From a checkpoint of a small transformer trained on Wikipedia: rotary positions.
MLP neurons of a small language model. Each row is named by its layer, matrix (up: input weights) and neuron, and shows model dimensions 32-127. Each number is 128 + 32 x the weight over its row's rms, rounded and kept within 0 to 255. Numbers have three digits each.
Before each neuron's rows, "fires after" lists the tokens most often just before its 100 highest values on Wikipedia text that the model never trained on. A number after a token or word is its count.

fires after: " B" 21, " th" 12, " all" 8, " b" 6, "ell" 5, " add" 4
L4.up244:155202133160171065156104096155089134101160104088116164131102158129139126110117120143148125110173159138096128131130145106160150126134099131184107128203171193119089113181139146111163094099086145135139132105106120119130101144201155134106090125171158178193147152124140107109078161075148080050

fires after: " s" 24, " S" 22, " D" 12, " d" 9, " C" 6
L8.up450:138096134146175141104148110135128104142107080227173129127149107103119131160141172158107199092157114134043171156111153165125054152146144114157096065087158106164143119135072148141114141143091164086131087147061178155114103154161161136078119134148111106136148099130090132124075165160213107116

fires after: " (" 23, " re" 13, " g" 13, " f" 11, " a" 7, " G" 4
L5.up283:191140126103140143162135164114148142086089076152130145099184142117141126160072137118123099166127165168113147123146167112133154128163136069202139139118205133082148148158124116133160151102142125114084143047050112151096151142123114137143158140121147149132170034135148189079077076120164051099

fires after: " " 32, "1" 12, " Mc" 9, "|" 9
L12.up477:154137132167115060187127108129132108085136137118141151106127171092142159208145106111098118120153081129144134157121135106153147108127119092130134133095046150082147036157062121145140216137156111121129147164108191129153146120181101111149121088144058122138145127176154110174110165127135137142

fires after: "ad" 11, "it" 9, "f" 9, "ust" 7, "g" 7, "at" 7
L6.up544:084149056144181100097142097145114159137141131100159203108155141238133078120123123107082080125152138156133146097156157151186069112136116166156093132133108118141161138140076178176150085152175120081098132065122085152106098170075150172117113137115141071202139099155050148120116167136138121171

fires after: " the" 23, "1" 19, "2" 9, "te" 6, "ig" 5, "i" 4
L9.up295:104103168149126182104187192150109150119146087167114173027079104116063098126113123130138120133188175130087128125092192123139169120164123143181143133075146111085104146117117186148142125140170124126030149157124129140099135171102141129174167113125139127115109108147136145128101081096155152102

fires after: " th" 26, "th" 11, " b" 8, "b" 6, " t" 6
L6.up550:133177111121128111112129106107091101121121147069145132124202168204129150112130100146099098112136226143135140151123205159136105129176111094152066107138205138162117101140149146134156138149144070104117131089120135156142138168136110135098135133134175139131123138180112105135060173067109074137

fires after: " " 22, "om" 20, "ov" 10, "ev" 8, " inv" 4
L8.up365:083100181123109135182228136168118137107158159096103134078113134103171077163103118132108109136137116088130105145127133137206171153110094110137135137145060156131105122129101141065095130135055142115086143113160113140106112098142164097161146050151149147186101202188169154134125094145160098149

fires after: " o" 12, "he" 11, " le" 10, "h" 10, "ough" 10, " h" 8
L5.up198:160182171152111155121118143190124116075113124109196088123119110096152118106168119134147164117144163163164151173128165104092056135100100083189187109138153144185130088148145201152125190068123130101178152073165149149184118103090152088132136148079150117110157133157130148167136160065132139153

fires after: " N" 20, " m" 10, " n" 10, " medal" 7, "M" 6, " M" 6
L6.up141:115099110106128140128106160104121099146147088074139130159148135064130133132103096144135120137146120131198165082148160096129121141139071165108092105108118244103138109138150115194122016096169072137152185114080086134106142213095125117113125146124130154122119196149167129172138093127186142143

fires after: " J" 20, " S" 13, " T" 10, " R" 8, " r" 7
L6.up259:089151122152131118074140107166230115113149112151177122146160163113151050157178106150163139101116112127131174201158177103136135098161108112151105151121125143081131150148159177104140158124073106130076114101141133195078132154128135095147168121104133111154085107166073196145088128191107159174

fires after: " " 26, "1" 16, "2" 9, " V" 7, "." 7, "M" 5
L6.up513:113062124159139116103123150187188139092160108139155111094134137095135115167156130097129111107197062108144135183142116133135188125116125072217127145039108188096157093149131130070176148129165132144160136187056129148189147110136166106118150116125150124141135205149129154137116160146137105116

fires after: "en" 22, " n" 21, " N" 11, " be" 9, "n" 8, "ens" 6
L5.up443:159101088104146168094188127091127111092143084124097134127117164135112179118077045184120110082101167100119138154098165123167129122120097175168130078090120097085067121169069123179132121145124075121045099121118074132094129191103116137130158103137110128136084109144101099114119089107157070188

fires after: "\n\n" 32, " S" 20, " N" 14, " c" 6, " C" 5
L4.up47:102131090125092154064166174122131134120101135176157164145174139153111123202090116099126104106123095081129153134122150153134111137139099170136064162054130159107145143154127143134166096122133126118101151157105140150108174148063112159231141174170128120139130076156120113164107111132137127140

fires after: "," 24, "it" 9, "r" 7, "u" 7, "an" 5, "er" 5
L9.up193:124084105083174122074118128081129159066093128144173159144152166121110098077138108126127077185171158118110141029199153145110122098119097154138108123191120154149084125168133127151152145100103140141112158056115120152127136062142119126179092102122198050095097126140111131134153115104104153139

fires after: " B" 28, " I" 12, "y" 7, " b" 4
L4.up212:118167118128089136133133114104148126018181128188111134089161126130134147105088083160199103109153148164201112160113138072146163138157119138194125083122170172124113049162122143088118154119110119150147122095085163130199101116145165124110135216132185199134108163174162108128096159050153093113

fires after: " comp" 14, " cl" 14, " Pr" 12, " Sp" 9, " ob" 9, " Cl" 7
L5.up229:121084139086159072126098147074102124115169118137191161151067121129092158163076116094164098109119148120133161140110122098157133134169089099152095063104141131173116127134105077131183050174165114096145192100136129176086112127140149174143177085109141130148169175173133100094133086156177128165

fires after: "S" 19, " S" 17, " C" 9, " s" 8, "C" 7
L9.up453:136130022155173094109139138143156141127052087109227125128119141126114153245112156103119149108128107105110151116105132125133141096110131123151079095180139207178113142173120162090149144164090152103085161104125156162121118107102177134113056117139125089118109138138140148078149127171184129081

fires after: "A" 21, "2" 19, " A" 8, "\n" 7, " (" 5
L3.up628:111067084119135099098101148129127124132084121193101126110110062089130068146169114142186201060150110233102143126194157148120127081171127118126091106095105147113111153156098129121120089126155151113096181152121121141134108130130096163086097188103112120162168121180121130151105097130162155167

fires after: " V" 18, " N" 18, " n" 10, " L" 7
L5.up412:155097122117100136130149166099144140125168084195150121117100205124170138157105136102104145111126095109145144181133124097107137143089101098169117153085097167098130123199145158143152038158138126138116141093108095144135123190155097096073143185120165160126155214161173138123123119149147123118

fires after: " S" 21, " Re" 20, " E" 7, " Res" 5, " H" 4, " A" 4
L3.up335:132144130140142091108123155144158102034151127147151187196144131168122105123129051127137118105132127081165166143123169099133106102142096127196093173114121163107097127150142188079165113079137184141115077148161128174110119113176158090122097155088091115159188056127154140135154126120156166100

fires after: " in" 18, " through" 11, " vis" 11, " ex" 8, " e" 8
L4.up452:048078132111181140120113160178149154149083079176140102116153126108138085115171056184130128111209088166134168164157172180096122125077148142166207105134147142171113073157136120112092143176128112088093130077153138134144138110143105168150134088113164151105167050171149129140083124139146134100

fires after: " ex" 19, " res" 10, "h" 9, " E" 9, " Con" 6
L3.up95:116129147169167126185125174220109095135077165116130145170156127148132178131116090120093165146191132113117153133165131143138167088100112161153073152130130156052149190203161119121167100147113136114089209080117176118133165116143102142128180080120092108128115067133191177117092125125152160105

fires after: " " 24, " M" 13, "|" 9, "1" 7
L12.up290:121119141152119127136189132161104172109143161099162138142097073142196092199069151091138177104121181181169158149116126158122105100089095095138138052086114155110107084109109104124154066103150086128162166094143131144135119137152139096135108193123190190103159074166140102128125176064145109151

fires after: "1" 32, "2" 20, " " 14
L9.up638:110107109114139137123175180097136152133071116128140114119117073135146073156137173099123087116170171104109158120138183144116138129128127175147121155135155137079165158155111141139108139134177102061066122147124191121128124113155131107125224091094085132154127114230142199162135104094164105117

fires after: " E" 26, " e" 11, "E" 10, " A" 9, "t" 7, " Ex" 4
L3.up305:110148126125137183105133153168126167115105107127084151111168112142071115120087114139103100122167122134113167159152182098109121108121120132138147190041133118107125132186128172108150083099225132092123099104161108132137140159160160134099108129094105118155116044149135101142156142129192151067

fires after: " A" 19, " O" 14, "A" 9, " F" 6, " U" 4
L3.up343:137114115130158135076152098149184137148149079220101131067171140165087117126128105133156175131108082144128166161177145104122057092099105184120129154071148164099100134135148127127188133125116128095141153052178078143109124130179115132173130112145134152076138005154073134145115164134166144088

fires after: " At" 18, ":" 13, " War" 13, "t" 7, " O" 6, " P" 5
L6.up272:104146113119118068148142135107100127137143137120135124092106142166090110141134127160090085106167088135165171163157116085102119135180110149134151162141149095187192155138146170146093091107151144159151185136093187192078115149153080116171155161136075153150143174150171131122114117120163085136

fires after: " s" 41, " gr" 10, " im" 6, " S" 6, "S" 6
L5.up361:139145076149088147159181153099088116157109186141152107178135165119083172181132124124047139155109103138118139111127170136125187110098119129170139083155130108129146030161121145133079149170104121117103148089092136141154144140116117132147207132171075114091127143169151174112140155126188131118

fires after: "A" 19, " a" 12, "\n\n" 12, " A" 12, "ver" 9, "'" 8
L4.up434:106065136164132146100113155100117063142140144151086098152125099114107077134106091157147149114115119178149182115195127134123067135200132166157124099102116148128135108169144130117127161131104156122152213131154154137179135159072126134131110092111144101108103053143080128158106116167151206144

fires after: " Con" 22, " in" 16, " In" 13, " sub" 5, " ex" 5
L3.up500:122154072108176142141183186150095139132118142168153089149112151097081172179115078120077161143121143131125147197170164090111128089152124108127122122132062150090150186183154128115142076087186104112133158122158154140061124100137138151149131124142130110099174114156134102120118073168199131127

fires after: "9" 32, "ic" 24, "2" 14, " a" 10, "u" 4, "1" 4
L5.up364:113115160153159158077175189114093133144118154148131155091098139184151070123122130176124158137147122110133143182134201123137076121120126173179153143158122121087145103173165138145142157228208163067030131128126122139096127138099160146118198139132111178146139126150108157129106090120199128087

fires after: " in" 23, "–" 12, ":" 11, " sp" 9, " Off" 8, " on" 7
L6.up388:106102167110100129145124130116089143101141126144094092159142141155109154110140087167140205102137108123087176140165091156121107122146131148127134063011144128141165170120130107092108095158166119139131120179156102147103133091164095163148136056107145142143139132154109080111150110113188097156

fires after: " S" 13, " s" 13, " re" 11, " R" 8, " St" 8
L4.up65:148148153123118130078124181121186120163146122134145152172122125187159117102201127188128110161127090174126246174150111121099103101118114149087172138132110144115151072098144199165147135124085137124047141167194109186134129108132139084137137087112026137120112063145135158131130121161135160185

fires after: "te" 12, "," 11, " R" 11, " r" 8, "it" 5, "–" 5
L5.up108:111095112093169125089179152111124020068121129149154144112150145106088084124133150173113155146093106140068110143167139071130168061127108186106110136143151119148124132083122140137154129179093154134062108114155130176140141104129144116148111148049112137134135139124111151090110130063098143119

fires after: " a" 17, " the" 9, " in" 8, "\\" 7, " R" 6, "es" 5
L12.up238:119120103149123195146139143054139141120109071100118070149121120107150144178173052101108104129130157199151159116121183067078107139169149080149180137155186125077130126144111171148109056131104060130115170092048133132141107137092129114068135123106106171139130130118114168165124102170128124139

fires after: " b" 16, " P" 14, " B" 13, "ro" 10, " p" 7, " O" 6
L6.up408:105136097151148146171113093175129080112126167076132112120100095159113116105138093160130079087184126190147132136121164068126128146137109175183193118105177142141205107143126144151104164122127105110173110095137109135155167108161178109101192177127116187118132206152130220129126156042155077139

fires after: " s" 18, " n" 15, " S" 15, " c" 10, " N" 5, "f" 5
L9.up87:138160140102127136103143168111127116160101112135178125115150146115067151185098050083107170139130113113143137105066177135178176150189096121189109106152057088156142182153096129147172118152183154115101102112118086143094153140052118147147123098126097095107153093121140162124161130176203097099

fires after: " S" 14, "S" 13, " D" 7, "es" 6, " a" 6, "is" 6
L9.up98:119142090161154144119118118142136109078120125167143109177185147129056136193076144184089153075142094167034130175125150105081195125106106164080189107132155123074143095143119148147089156153074145127108090120126178140139113159168158093159091154116113119117120121097166120130103165123146136121

fires after: " Sp" 14, " to" 11, " was" 9, " in" 6, " sp" 6, " served" 5
L6.up506:120074140106104135128113091054132126078084077166109163111164137086070103182141148185130152121140114143131138105087154132183196138160081105114108069096154131157123176138075152103107122172167118114126130165076120124102146123153149125152150112146148130134123187130109092102120124095152160130

fires after: " S" 21, " N" 19, "S" 14, " R" 5, " s" 5
L3.up162:122127107058160075131189162122131133125113124152074163137148171135134148184114100127088111145135082120093142137106192111129124159136089118132114134070107105081134155172138137071090122088120132101098120139139145140111116110064119132146164181125135143079151070133119104095084070098109164130

fires after: " to" 34, " a" 9, " the" 9, " an" 4
L12.up375:073124201107118149127133137083109124112130098088096106119084143056100144168154103130046121129173167200109119109136183156136099164173120092150113121157103156108099070118108159112118059135164103135080151118100136132150117132149182159066148117135120119106194121205105117093067085092139151135

fires after: "," 30, "1" 8, "n" 8, " n" 5
L12.up356:147123118126120182135126156077089105128106094125198144079124103127162137123120126177111132136085158073143119176140134079190186182090081161197079071129135110113137139180102160163168086109063108138111149072156086131090140175052182110169106081146122147159163135153118136119157126058080143116

fires after: "ov" 20, "ev" 11, "w" 8, "ann" 7, " J" 7, "av" 5
L8.up6:103148131147079138140101157172132159095135113136122118097090107065173082182129138093125147128087106099158167133098124116238135157133076114124107095092119165166126189122129209094175174178130114099152120107151153130120122171080141114158108108102201083116113149154091102131131127124144104164

fires after: "v" 17, "g" 11, "f" 10, "av" 7, " ass" 5
L5.up486:136214129155171174129125102088125167146152043082138180122122131128097121149130104163114134138176080143091154158136116127164059152132083128154111157133148134137129097147148174141129197164186108104151134089116118167190127152139228085116131130133135106121107087122132118061132189157132159186

fires after: " H" 15, "h" 12, " h" 11, " g" 8, " G" 8
L9.up46:183139055100127178112103148149166128081078084125144134129143145121162161150116135125144137157098170165134139135109219101084110119133121122241137138129181114146186115131108149131082164141084072137119133095121161147095131130138163063124134147119139097132144095141087104130151096129164165175